config = dict(
    n_layer=13,
    d_model=320,
    n_head=5,
    n_kv_head=1,
    head_dim=64,
    d_mlp=960,
    vocab_size=11866,
    activation='gelu',
    norm='layernorm',
    norm_place='pre',
    norm_eps=1e-05,
    positions='rope',
    rope_base=10000.0,
    rope_fraction=1.0,
    qk_norm=False,
    attn_scale=0.125,
    bias='none',
    tie_embeddings=True,
    parallel_block=True,
    init='trunc',
    init_std_qkv=0.0159,
    init_std_o=0.00312,
    init_std_up=0.0159,
    init_std_down=0.00312,
    init_mimetic=0.7,
    optimizer='cautious_adamw',
    lr=0.00131,
    beta1=0.9,
    beta2=0.98,
    weight_decay=0.25,
    lr_head=0.00999,
    grad_clip=0.5,
    warmup_steps=299,
    schedule='wsd',
    decay_fraction=0.621,
    decay_shape='linear',
    final_lr_fraction=0.0,
    batch_tokens=131072,
    seq_len=1024,
    doc_mask=True,
    train_tokens=435800000,
    steps=3325,
    dataset='wikipedia_en',
)
MLP neurons of a small language model. Each row is named by its layer, matrix (down: output weights) and neuron, and shows model dimensions 32-159. Each number is 500 + 40 x the weight over its row's rms, rounded and kept within 0 to 999. Numbers have three digits each.
A block is one neuron, or neurons of one layer that tend to fire together. After each block is what it responds to, as a language model described it from the Wikipedia text at the highest values.

L7.down29:495428530495481427499524494517516456439467541410465519539488460511536446575516601474521534451495425469517510510504481540477539568489535525476518517514464520552433479517478558505490493501474586452523594525476535545598448466566543498475551508462520491532493502453521517515487540535500452446496501521423450449430556472526514541457546496507560434495486567485508488433516498526464521516504
L7.down35:484487498493452445522416551445517534423518531452522528496505581509581539520518525489499543503529492527440496494486549539453484555573508481507451505517541508509547490482516520527549476517476456584471531575525483456476522523520590495484546512645491577568454517475451437433512429497500446503506447543540435533514489448539521542509489530540523499475528480534517540449514444473489448507513
L7.down159:565530498451463457509498469528519498503496510465455471423457523532536422483559548502552494398454502478512509476530513476477498488645535503483477470543499474585465495495455543505491522426520582519456516461506551508449570529506558461436520484528484492469500493474507491452486522464486499461541542526531434468506506422549492468500505541524520416492532504545491522511416498491465545483537
L7.down161:532487476495516426432456564524533532382450526507481536529453539532481549519466527513506528458516564497455456459506572497539485535524519491589442546532509505570531424521532554465531505522451440498473515551471489517469410509482493514486489553423468599511434519554532459507488458515456507515458560539496503478432469458489524569492533416488466522448543523505457570502438571468463455511524
L7.down162:454535467448465502536508473514518458465563515439507489517525491520502493437490473501466447456528504519547472485552497530480460498399444467479535509531482568537531491524502520457516518584480503493515509466462509516468471492464459508518503491148535507474517481565516511553463502528489554553552541448568545457564503500486525519493531490481449557510453479492558542469459521518468542478475
L7.down182:473498445511544544499528464566532504523524546448416419514410488495470522488495556516523557527512484442581456432465501492518577449496487539520517541529480504469481479489470523476471497485526445545521505540527528506495508523545502501541476538403437485532544474519444460541454488456434501518549601441497525481504557495484436565463483566537511475518478488482556526504465521462573555489547
L7.down443:573481478456546531494546546520422467397543445439518517545522517494478499534485548492484541516556490468528468519484541474480529496365523504461503573519457571530551505518463517466528458539472390516507576498484473532475432460536574495503521542356536450477515496517465562509492487553515549512501523494414498452483484461474549508452596494483480465475512531504492522489488527463486529538459
L7.down459:511440457457471493470542490511486559480453466516419508420496587463506487514495542467540488482495538438508438505455508544470481491570541487488446531501537457510482429504445517523481504524503472496486553538494551541550454512538482533485536525476470527546452456476482506504486550520545442490487479556502474534416567496477511525432549551460484436452468548466511527492462476465454459462516
L7.down480:463458485481495485423489515419471550484476503573409523475472504536518475502610429480515468445489456481453487489524566590496475451573449478554505511605522479474470480539447483489487468560503450511411481512468537498493506515451417458476495474479464584492505520466479463502458480554447513515529554554509530472544514523504504497594465524522503533508493427470515512453498518508478488517517
L7.down498:463453441474437427505508523538474543472488589578499531539465470474502486539490517463521504531552555454453427590434509568532496530533476476462458465446539502566540474490489561471438456499527522482514596532473513515518480518562517482499491465589527495531474560498436474466534502516495451511505568574500449523465583492490524534473496536440512535469452505420500495461508505399435473505484
L7.down525:511497460519529499514513392509471463493573531432488465551442515494568414503536535484523596521527515480434509542527556504533532534442496484448487524495516515459612483514500530467480529546479400525529523514471570482536448553565522497510465501459558499495477523496434489499495472444431485538443519599471487504500491452561487583494522492550499478495482515472522573531523533471499507481518
L7.down541:562437538447489423565466507532459461450478528527490525559453479501535514579508541541466489550474453429477428513460478537536450456501509458524501513469479562532572459492522539515480544473510479465527572514464557546498427477534511511524540522527512488487488525422453456441491566520526486539499496588475499511455527505503539490463540436499472489465492559470571523462502473390484471517488
L7.down545:578524523516501509421539536449442508457583541493422541497418541513485483487535451485515526513513476573434482528410535440485450446490457492493447446480514535448515469517449535485459515464450453526451509523528524405497488530448525476572603568557513577464467510424514520512475485464446480504492524542524449488578466428526522499574496539506485488463533424503527549427404520447489534432483
L7.down719:542474531549524530523538498527484479446510489450477456483477456491541429570555460521480541417536499474453534477555520581483510548564507440535551488539537598576614536448525527504515443454500457504482539460479536561526521507557567415497550495462525475519489484397474447540473510480474483504457521500507493498482527438546510554492585477509537435539507528581534501412597484506498490517505
L7.down789:550512477472523437466475557500481493442523529466443525511423540514524490488510495483462497421508467497446466504424548555479466550451504525524431548510492577553485486515438561484467568487463514565463580476506578464472469501540552534487533523520519487440498482516459547464464513554398478500460560538478444446479482469518564491478576492534478518481536486453500613468408500444481528499482
L7.down847:560513475483482500513544483547535481481554490487427497439512550520497534510424490492495478457515522507499514397509605452383484496486576473524455536571533504514446492521518591494485481482521542499394550510490484573472514573502593435482532501512485605490460509541467509510472481448474496477458513501540498476441524417441543521537454485435511466424462539521502574439450486490443464520501
Description: Highly predictable continuation points

L6.down214:536414455461503536568531431522504477435544566481573489502527434462513527554499474507479558541511490474423465370544441475478469464609537503475536473566542385467460525521478467485525521497434443508545517554451514525495520551495534543484465509516485476516514497460621458416489474455548531473558524530513528555545474507521519481503486539474522534463504530464505430446541513579484508536463
L6.down487:519464449381473526507521496533533490457493483558550485466496475523449473481479507491556458470502553472438519553459520514557470525603440511506461507473476516505516500581494485490533510510497458426482540469489451471457454569478549465444459488539464422527509508537531459423459496485516478490522512493544511497570497490504509558442496571496538580511531577476504539501571525530467537554496
L6.down694:464456497536490515512498478510503474446560535540537486536473499535446513434558505487431504460550473429546514435525484404500540399549596478480480525532491522490502468469418525517460469530461489547502442563510508467500502514430551536479509534515522485506527433424505494525489538495534493450512487521518514447485482463559504491556495540522477494485426470480487483468522572521553485511537
L6.down851:436449439491477517569521477519483526446451564420575478499569516498500526541461526491395613516527503483521464426457470408551500531600526431536431492495434519501517496489525509510551503552587461537490585544475498506557530520527561547527558465472540506486576472508509490482481454563469469489501471554514513494528482500522532446507535493461490468465495512515420484478492557512525515491438
Description: Phrase-ending tokens

L3.down548:472566558557534504545489509492613458524529476468444480480521474459546494474490492450468460408512524496509548568453525429514565574511543488445502509605503450527553507470439472602416524541466547587545460541529444464503515516549450480520518460507504471464513499524431492434477511513484526535429549400502496481542497500518485496498470478510437530507450474552529567481485573525499471546529
Description: Preposition after event verbs

L6.down327:460512523518494537557511505477461529477550473469550528511469589487537435422555449502547501576586487556512501532480513406549565504507496509531473479438495529445585507484435454504535515468478449492554446483568525444441575506488506583485451539476537416425526496530559535440477511479480512577492460558471493507577482585520489503404552462550449517501496465547471483517530464526556484423519
L6.down828:515525571512528510517502494502482427502467471453512471480494532517520463519547505480514459431505505543509469508547489418515464554533551513456534499509536534504509442504540495519529427550468394480543378530547461479525558480553565486476499500439520382426511507542542453522498511482498564508458505536473477452516476602533521542479557452526436549554491510550489523512496545566505558505515
L6.down830:489497527473452543567479589484526510498502484495569500490514517491508496536554426533432471502523478489507503592496439590529514524567509510509550456541459567515583455464558471543530465598472457493558477473534471495491487443534504540488514564501534384465492461374544488482520487509519554466520546495443516509456530578487553509470606455529492507539537489515517490596567518503584538496509
L6.down836:528501523502569582519523445488468457466509494450543514517510467538503483533445501508510539462475505520540552394532488508474505535390564517499555540505500599503535454461531440486546463512485489509529481503504474500507521500548548536474483501339555323450547484566494465581518526521537504515459444488472553453567464495492529527424545503554490552497546535495506513549522540509521576520463
Description: Place and time nouns

L6.down66:547575500494491441462465446516439481433593569470453585500505513540531493480499502517496505492453556496481512498522562469496551516434510501487535456536441501574460517521499543508441451478449484552437539482443549481460416530508479460546505506456496609548466503480463473583509493513493444529484542453438519457592503377517497524579499482496542486493572474568544463468465541470468466513513
L6.down101:476439453452488454451444502514524491522467473553518544538495428504459573454440486487425547524495510519521512488450515544480507489349514510460502521523515453513509544533521487474527529562517537489492570499465541466511503493550399512512462486410493525512509485560400530505473499520531468508571494507495511495463506434461485484521445512504458513500482478404511523538533489473473488520513
L6.down239:461509505512516525537524378482452489523568518470492569534460486484540470405458449467512478526524621488504460461507586457517550535444461558530577482455495500542470552559497524547506479567478496511542444480495495491486513535531545494542451468358503519475483484522450505516470479515439451543481533511415512463641503438468557532560493498543484474506547489508503503479475571502494499509567
L6.down691:534544496509473475482480543480512563478575542520432574498497541516558508555525501530526482464491580471467522548502547514504535541493428520559537431512508484586486480534480503529479429489477440506460553472492509477472486522497458521524461491501455592548498526534524488481518466552494433478484535460465496529570475457512503501530546493477575544459537486572537518441474548490496441498428
Description: "One of" partitive

L6.down224:531531528540474449426511460590507487488457426458459461427504481516425501499428552478524485431477515493497530386506462458460474534649630446432421548563531443536507524516551540487447483513546525500430537554505473515489537529432504475433500459510455483496479465539512490519478522503540590487468562492487499449509530474468490419524464476516515497465499540510534514489440463479453501500530
L6.down661:576537481553459532490549494579509402440524476471499467523505432485523547603526549559512502436442491444501560500513476548456487509595522461525500495610500527548536530470567523504460457453528512489440471533469455552478480529508513510463557508526495389510488491446468449499504574560521550492458492464437519480506593468489520472567565490506563497509556509530569476535525548463455524477457
L6.down771:527564484512496505532479601484554443442586499460519520484507460522483497580497476508490475406447532496542595567447476527482515514504531480541597511541507517586503481490454494528482454445527578452464521440446520464484503500473455488518555446394514459556493504501521531521519524564478546479530443433495558456500501518479524466481526515542534471515516484545579497520512532496503517472442
L6.down927:549447496482501448525491555510529434448454483475469505463515489514478542649522549469479498456435506432484555525457442545476452427582512541471526505577450480525475464462503494564493439465514517454474517465464461532500475454528520505484555521520476446516520493425486510506534514578502513441515479481469491475423505535504496458453582573496572508465481483461555500507482519505453484491437
Description: Mid-item fragments in infoboxes

L3.down904:487490475544511505486437519527526502473524501531487522447497506499603491539524486532507466485529497509575504526536443540537465509490489525573504594517483523510513564413517476477500533489459470547414531490516482522566432511503496505459551461462480543503487479418480557596512482467491505540461413464542575550595459473537461434468513444528474570520476494522538470495510509567537471511484
Description: Token before a count

L7.down14:484469467547470539557510550496469489419500533525487481487457507522452454458511477507503486557498536523442506424517538507509491512463454474566498483523484537444583518497516428468459506458522419531508476473494504519377525530418516521470488522540449533463489497515534467461487477484533535515460494489482575446655501494466462450496478519557515529443554442460506498513460513505544531467514
L7.down48:490527493492544485508516590545460446448507432511464450470455545483447512462416520484480493458547480472535490508510394564452536480430535475500581504560478531482512506475437464502442552476488560477457560477508487524498482539523427513434535533392515490489522473519551506516441514554473523488478464428477472504565495484493458481518539488496462549517497524526552443486513482456507526447524
L7.down114:633503460435494582495555536504527454466565477517501584478493502573506515482452442542545470477500501526560550451509552456498514473342522486572506487526518566546464488487524495476522500493467510505396471488553509475412485554441494455512545532456460527444509470576539505487483555491502467551473472454520500510563487444480503508593466475492498498539558471580481466532444496532536510447455
L7.down219:517539470482502486489560520520530453486547502480518602447471515571454523535489474479529482466482529493519588470476520487455495442328514522491548419584502465510439476523500508529405502515538525491452470477570490459473524553512464443557540511427521548494523489528481555508513455476541544504509514394537500441638461507502515498515470544523543557484519489519490530512451508537464490475508
L7.down279:473535477506477504581515509436494517517542420501456457534537539527471480436456527520480477539546488412533435465594467458512548537509512455478492467520521500505450503505559506566480489540511489464538510453508505468490573544493411472488504506567479493437565467546510587483505486501466471513428505500522561509518473480499500531542481516444535495519466477529545494415461556474537455569497
L7.down535:552535504522478526527557505537508439491530427502518496504504445533485521493475488555498519497444568477557573444491453530522525576346539480480492507519487546561501516475553499495517504574501568527518552480454550470523478522557412462541513528413511477486501483477484469513500544555544428509448452442520491504578504409469441539559478464530541451508536498486510455532514566507524522422512
L7.down540:567499517499532503560468517526559517500489476480469509523449479548467491456425479503465494421482437560547495409526572470506504482530533487484465581504533557441479470495499499440459497466525524479454484571554467569476572545478501528409442497572502523381491494585561479501508498460424535499436491433487522417528502497561489480560503463556466530539569505517511562509466527487479508481471
L7.down570:583475478424546520492454561479554514388548493461473550440466538515541484587539452518507454439514460425515495518584525522489497482487474502567497507606515596553523487486460507537468452520447479470476499461471523491488427536468526452461567517476544551488467502456484485467483469534453534505473519479456497491502479443508488500582637500521498451473541468616504474452529492509515515417444
L7.down586:540523466485586514470495439498552425434508538424520523514504458552521485562544496533494549465472475459516502366563552489558555406475536537560501559586458528540508516531538464518473438499461486487507508488463503541472546499492471509444516500497502610506493502452511480434527480487499509543494431452488482508559506487501461495566471440560515521523608482524470491514460541523523465452430
L7.down592:500479486501534556471516517482534467466514489544524577527480425539504511531471463516509558427499497544545533522519552596528506504364469524516575481522420525511494519517539496450505474537478475508466488469489518490451489516486435466550465534339485524425514518511466500492511444545404514525458543441457597492551465551503534582565485481560485472519544506514505507495521591572470548470510
L7.down658:598489449444418571419513513558479503494483507509463532486525509499526490487482428555506522466488507498523523431554575537488526472479490514501425566519517515495469465540520490440539473515512479487429602526486543414478463553497460476509484504473450501458556482557469548567488501593509403562489520530519466543571493395525415523563484486462514471491522463467444496490488530486484499508464
L7.down796:618476490454519511497488540521539500508544499460476492446527534503507558511473565522518484451432525489517485462504500437401499469507479553578481562484536453533464472530536552492578505454505557491454499509549480506521486511512533510442523512584401469437510501600543507525457512539514479476534510499553505470491497447505482506521530506471539483490494510519483475483457481522480519521469
L7.down820:453503485472542526523518520528568438469556538575557545482481473505512506476465493488476508500462488535537585407504511434500510494405445532573527507449464520489486548521522461471452502511516614481443518508500515484412560505458461573483503556526456520463457566527533553486512454529479507483468501444509558461572488463468436479514488499544537524476543506423493517550464522445545561462461
L7.down845:577549495491415564479553556488496488492477419441544524488492518512505521525486502530523503509491483508517529444495570494465560483326577489538452499457480603512520521511526519403500542504517449489465548551496512499468533532464473491523474552340477502519473510546527542487510534564500492521520493493579525506524472427458503523521442457483461544441527452509500504501477472525518515488481
L7.down868:618491498486537520471546443513527477445586474501500511442484470527552491528444454497523560423482564474445586375540578478464537478504517455589496573586514567532527487519546520487518444487483492486425547506491531527375537562426499473478550516554489594491438496456526505451475491519544528501470510530514534475488487409462495522568478498548531474448585550540474582522482565466528530502467
L7.down892:522504476495477573458452489484529450497517478498441432533515481513566564483492471514446498404472424499537497467519537542506533492401536582588550558568440509506499580523559538474504570470496588483478483456502494538521446498597477489525488479587511493465519477462469547544495523518453500473504526489501534465469529449514488501557563501524523427500488423494489505520502501437493546432488
Description: Table Total rows

L3.down687:444483524496520516462492468500511436491499448472472528480575524559486470522472542449561528550439428508443474485493523456467544550504470559474524490499541504448469498483562549521441434484425522510514533496496472510525477484536533441546525527489404415580487469445468542433477471457518502447500496506511518469462523465474463530447501468526538548519509487591451476527492545489490489504509
Description: Years in biographical dates

L7.down0:529492506495496528556474450463473464563522527434432492519519455534418470488492509494513475454595515512470460588492549515504479510466513546480470515510502451533496582474519514508458523516480559497546523517480471494473526551447592592495502498411470496504436472508550489423506489448522429495515495527567532516585502498478449465559555448454519455467500482460503515520564443573507518462447
L7.down8:473523562512473475461496507473499483551474547466514606481533495532490468466477477567442557531590493509509502560524482516563517451468501479556484513568570500529484566476474479521521532541483556526477446457472494519508575467510508548487486430358520517501481495528518466509534483469482504549531468510537484473594488592456458465504547446469491467491472500550547470589474496505529540411545
L7.down31:505485530511504484548553517465524525545492509562487429555494540477492437467516489534459513482506472409509542397528487459498534455431502524473534497423477481510513412530477500482471468475508512512565460534516456529477522461531432527509490446405442504552485462501472582465489483460505508466458453572437544498525544487462538502490543500490510476537478544569476533528504532551464474439598
L7.down36:501514501433479500488506516542492491480490446461456483428570477469576526498522444486418506519598508518505480498464432500506515494487455479484480465506469521487435480473445521511435544482532498548475497441558587504483449506552557493512527499406565529509512496538522493452542490567451515537588477427456501481513514432531556523516458481503485507498518478499508503542468487490421486532513
L7.down38:456579554452491564447500411471546417506541512453535561564474505533464485479449481453549542486467420474502466478471484557502555508497498451496530445503484509444590541486573514502476468572470444484547520483463520536526544544539440569480496434562434479544515463401572515483449527420493536517435502531587551473513521503474497515465526560495483573511506563487471466460558441514493466438479
L7.down282:565541540479476501437511565451490481545513502516490493514460475543536517441536489483535494512494464522462480490470526619516485460459517500456473484437499477460471517516530543518514526494483538464506485482535493537464465461455501500519490521308519610502493508517461476526555490520537532497510519499500509454428503520543432509517440464510560525482484489507472501502526498515476488466524
L7.down305:512516498496547503529480470506481477500531463442508490561488429496482490519467536541443508522520450508553521457465443485528468490570485486520499489484523540496504470475539566503522486501543485504400469591563411491578444408517516424510505522646559456535485456478498503487457463463495576485527544503511483495456490544507529520466508529513484514551494528521555526572486391487521471413447
L7.down375:454527521446457516485440453547430571532538544442550544545537495506562451529460483471471556467478519510475420535530477493468423451523499547527546460447445509451468479544467533438440528513502466495524446548536479499539480512473584510492500479471520416492504458438482486454532461492506549559478483544535437482463471477497475521522547469497483499463483485498504502516490485476418476495588
L7.down384:562447554532574548413466453474512566497467493502493481579550514549464482450515493545469472507438515516451507491517544513485450481534482500512414503462520439530466483510490514459530535495456449519500452507489470539509511524448497533514495512382504476507476522528571467470521492506525543480517426512490445575501463504460524564502532512568508481540488577516482519506506444487485475537451
L7.down565:458494394494506533569531524482499434505511504502514557518540529487488463537540553459526479484506507557472580428548461475521586478488464515467526512481500486489487546516539450533442438410457475481549600504568521455505406498479531480527527486533531486527504548477573482518467515454529540524501564424550482480519461513491489557506484573422512492494549539509483492414527482481546541495493
L7.down632:451490420499562485496532531454508466491528435488482509453492538459509468515552512487558534506465590532568529499521493519548493400416524552514541436544450547536535506530538491440440491458510480514490543514527517526424461610546487569528486525473452530532490463512443494511434581496487479495550566498513471464542540573455446513489562523465536435549520537488595492506541502500532468416510
L7.down686:387518522555511545498495537413533553481515496455484430549486481497488528463514500494472433559519535454543443495495564509487527463432449485508516568496502507507478497473437484568469424509497474565515502484505500430500477528483559532477506513386497465515523475387504524478525487468472445484535526572563481489485546517435497535513463496469560446424579468538540473501536560450556554459461
L7.down718:500510417473519486422478459502562462452523564417485450511519483516452519503507467493492501530528539479530503468504481539464516542585478577520540458484497542521474520517501468504455501507479444469516446474485493486584456498422493498514490499501454500551404487341503447418441477542492526526502514518473510477533486491501491515461500553503547526449548544528431481522586472466407478424541
L7.down720:527466482447486488545523496499445520541447501560524481474534527456472469551519461506487498495543549520496491479504500432502519500531441611464455469506505511486525468505574532616555438456406524476500440458473489482515529515409488500473475494558501497508531519475554517490455412513447521540489483518446555477457511512530476538487499492494545604465520521515542554451469515540527521566506
L7.down891:546509437472541484476454457513468455515546506453556545409551468472492472590531479570482483525529493558510495504495487469448443541597438575580482491474511571470521522541557572484511501460491513520505471525494493509618469476425584464502494535571499488584433468452469472485410502512457523526510454511480487506471497563438518478433510505479516494481450493485419544513521491464428488419431
L7.down899:542475481512439528544497491524542527500478502593511472495544509480560487480426511484556540496497448506424505579473507424551515460513522538392492507463470488512517479509495430551514425538438582504526444534509502533520499462482456493465458431528485506514523445462545510503449480485485516517432493511419626534522565555542461545472497492515510540466527551475500471474520465596523511545462
Description: Years in dates

L3.down182:567459496460460496552541476477461501535485410485531488516536442486545485477473486493507490532503501522490554512569510378471529530455513574527544425452557484489553491550509485532522519502448412532476545564495455503470539474509475542499460494562511525528605492514482461520562488498555488488439489504574471469476466436495530446487512434497563498551507450477533538519597540522472489426497
Description: Total row labels

L7.down67:512551516534510496460521522474485524453511475538564551501497533484467581423483459484478530506508468496508571499481492413517470495443462579470507430507470540534503585541568464474533452525529516540516415459534449503485496458512474512543554550346483575538480503511556454474489490439513487514509431432515478522583467507509571475528403547552521509522552479491518579492485478508506549492449
L7.down166:513519479476510496522480479535446500504518493505538575487445547471579536544502463474505499512486547510511526423471469476541480583540451516558521497458537469479444444519516460496560481454470467500516536505604580486485485481422525520522473424427444496480528592416474509517497446566490449467461522517479442408487516524471477538474504453428546546548464489535460541563440504480496555450520
L7.down179:499506479551479528526481510508465459553507445488482409515568588501514516390467538523517479474493497522489460535530491499477497596496500460492510579475494452404503527518564542446548513406492455453509434563530476566521476498456567554477409490578454491457457566568548535509452501435504498484495497527526506500502494515515496496416535447509488519550434517474462530500506495476526520561545
L7.down207:445455512523585505483492519487467462471461460543528470487489495508514583514478500475473548446470521519536566421522442475484504520538525496512554551616426459487501501553499454515581452500527577502474515443507482498478524462529518556471413486479494516454547461491482522481485488548518520475532474470468488466531436505573501460445483516551514549496553540444573525543541544460493486515457
L7.down285:501431495469478486477461551465561518446523489521481494461544610484561584511582459501495515444516558461474458564489494449488521517588441491558525460513491470504475437509533521534594447514510486443462418498557473552497509498522489547490452542565433566471436536477523489475484484532458527457464512489492468517425494537537548562486565507516526488489454499564509515490498527535466442508512
L7.down299:516514501463466465506486590519508496525599499484505497485448539494459556460481409549470484521528469522458522494516481469457475432454481484565558480436547553470531468550422473530423540510547554434463540433462529398466511578520436509499499496534435508455511494487476604526527517552469519529500473573596466489568549482489474460528555480498502548480427430525517481514470501464454487452495
L7.down424:436555533524496469496510528514484486505600471468507492474464620488468564455539423530420527440534515488467530510467443394501479488562476509469476457513501528512524529530537544552483445439533574421502441490524464505527531495505537501441489513515523521486489525505553489522517456469522546489498481512521431491564529473522536515439586525515515542514464540572500560462494469460502533530435
L7.down483:502517521524553530486463454488502490502525548479459515482508521507535480496566466498484501453482436470430557506527452478545511492453470545478548553557460487488436543526509555536455433487485502495502454485482468509567526456496507440514530514437522514481539523516508558528531409488439508508496523462425451549497465501510445540539516539525547515495480496484439494472548495554485549503375
L7.down582:471559555512562471444511477534496496475438474429475500521527534477486494510489548473542517448463483521517496407542501483486471489615531499470541552575431424518413465536555510515533442444511561478445497527542427597478536498488504477470489496556448579462456509437550529551510504472537524431474526496479446432556456525538494468495508431553516521520534550551517572479466503444485527494454
L7.down633:531534506528516515500423505576555540520489509390496486523537522479491493397466426460380493448562465494470505489605539544467464504586462498461475580572560549473507562529513511481558483504530431509483424504540436556524447487432555444478484468498517536454491531508505482565514431466460543488444544442491508539472505488554498487525506470466504522543475474487471504459562485498465505536478
L7.down679:512581533483508447482496513618502525435502548533485477417492513497531476419578400482393490461533468523492484510446474448562526428597531481473508547506533542512480508470446516472415444454496508526493483506507549515478550493462441526454487509440496597512458494502566522516513481485509527518540496475556437496554512468565450517472464512497510499503525495550539534429514461458465490496496
L7.down730:462495509498545480498486536516540516398505519528554492427514523529516538595559501500499554459491514503504544598504445476486530537435504520501520502554558502465514472482446479509459392473540516478519489511554477514514517444521498511492505464501521459556481514534464504437535442541519580497522443446529483493540490550523505505464637591551580555512487534545469487492556511559504539511449
L7.down860:502473474460447455378510498432493503464545496508521515546544579492460563539579465545519449491497559507533453491393548423459498555508526516553474556522545470404505542532544516537476459510489498423513491571497479503547465526448509485507478497613524485476443546434481515518565479525503540480489524456555512453448506486496500495552508540532532500504516465466491553529489485467460451487418
L7.down869:514550463520499452469531515554517480457495520469509536533487550525480501528474577488498537466517470501530506555451455584439556577440507538514543507580498502494479468510527505473439510493490488492535532481550474519528443522550545485484483490404546461459526465531499551512526535554492560448429487513474502447616479519547552447502586506570519524555486559586524542532497519481475546519499
L7.down893:490544467526595480486510418484478448477546507465541498526515523468485493459547446503493511472520509436514471507511491501570556507480492481490556539523424557530446520561522525571526457530456469478545474454521477538528470470476504529534491552402522566472497470558506572515508446573517544487495510482452436484553525462498497533484551461542533471562520491503482503509519600494464491493487
L7.down914:409504464474477445540490512458445577473538488496467495488454592469503537509538452493478475491505453496458522505477447579442476485558441488498551491527554518509542458548425477547406468503553500488450466436527477481508509562464442493491462493401488560541495477521469538519512496518514565443474472487543471508591515539551514488495527524530512553435479470573574534486553444486469441535491
Description: Table and list field separators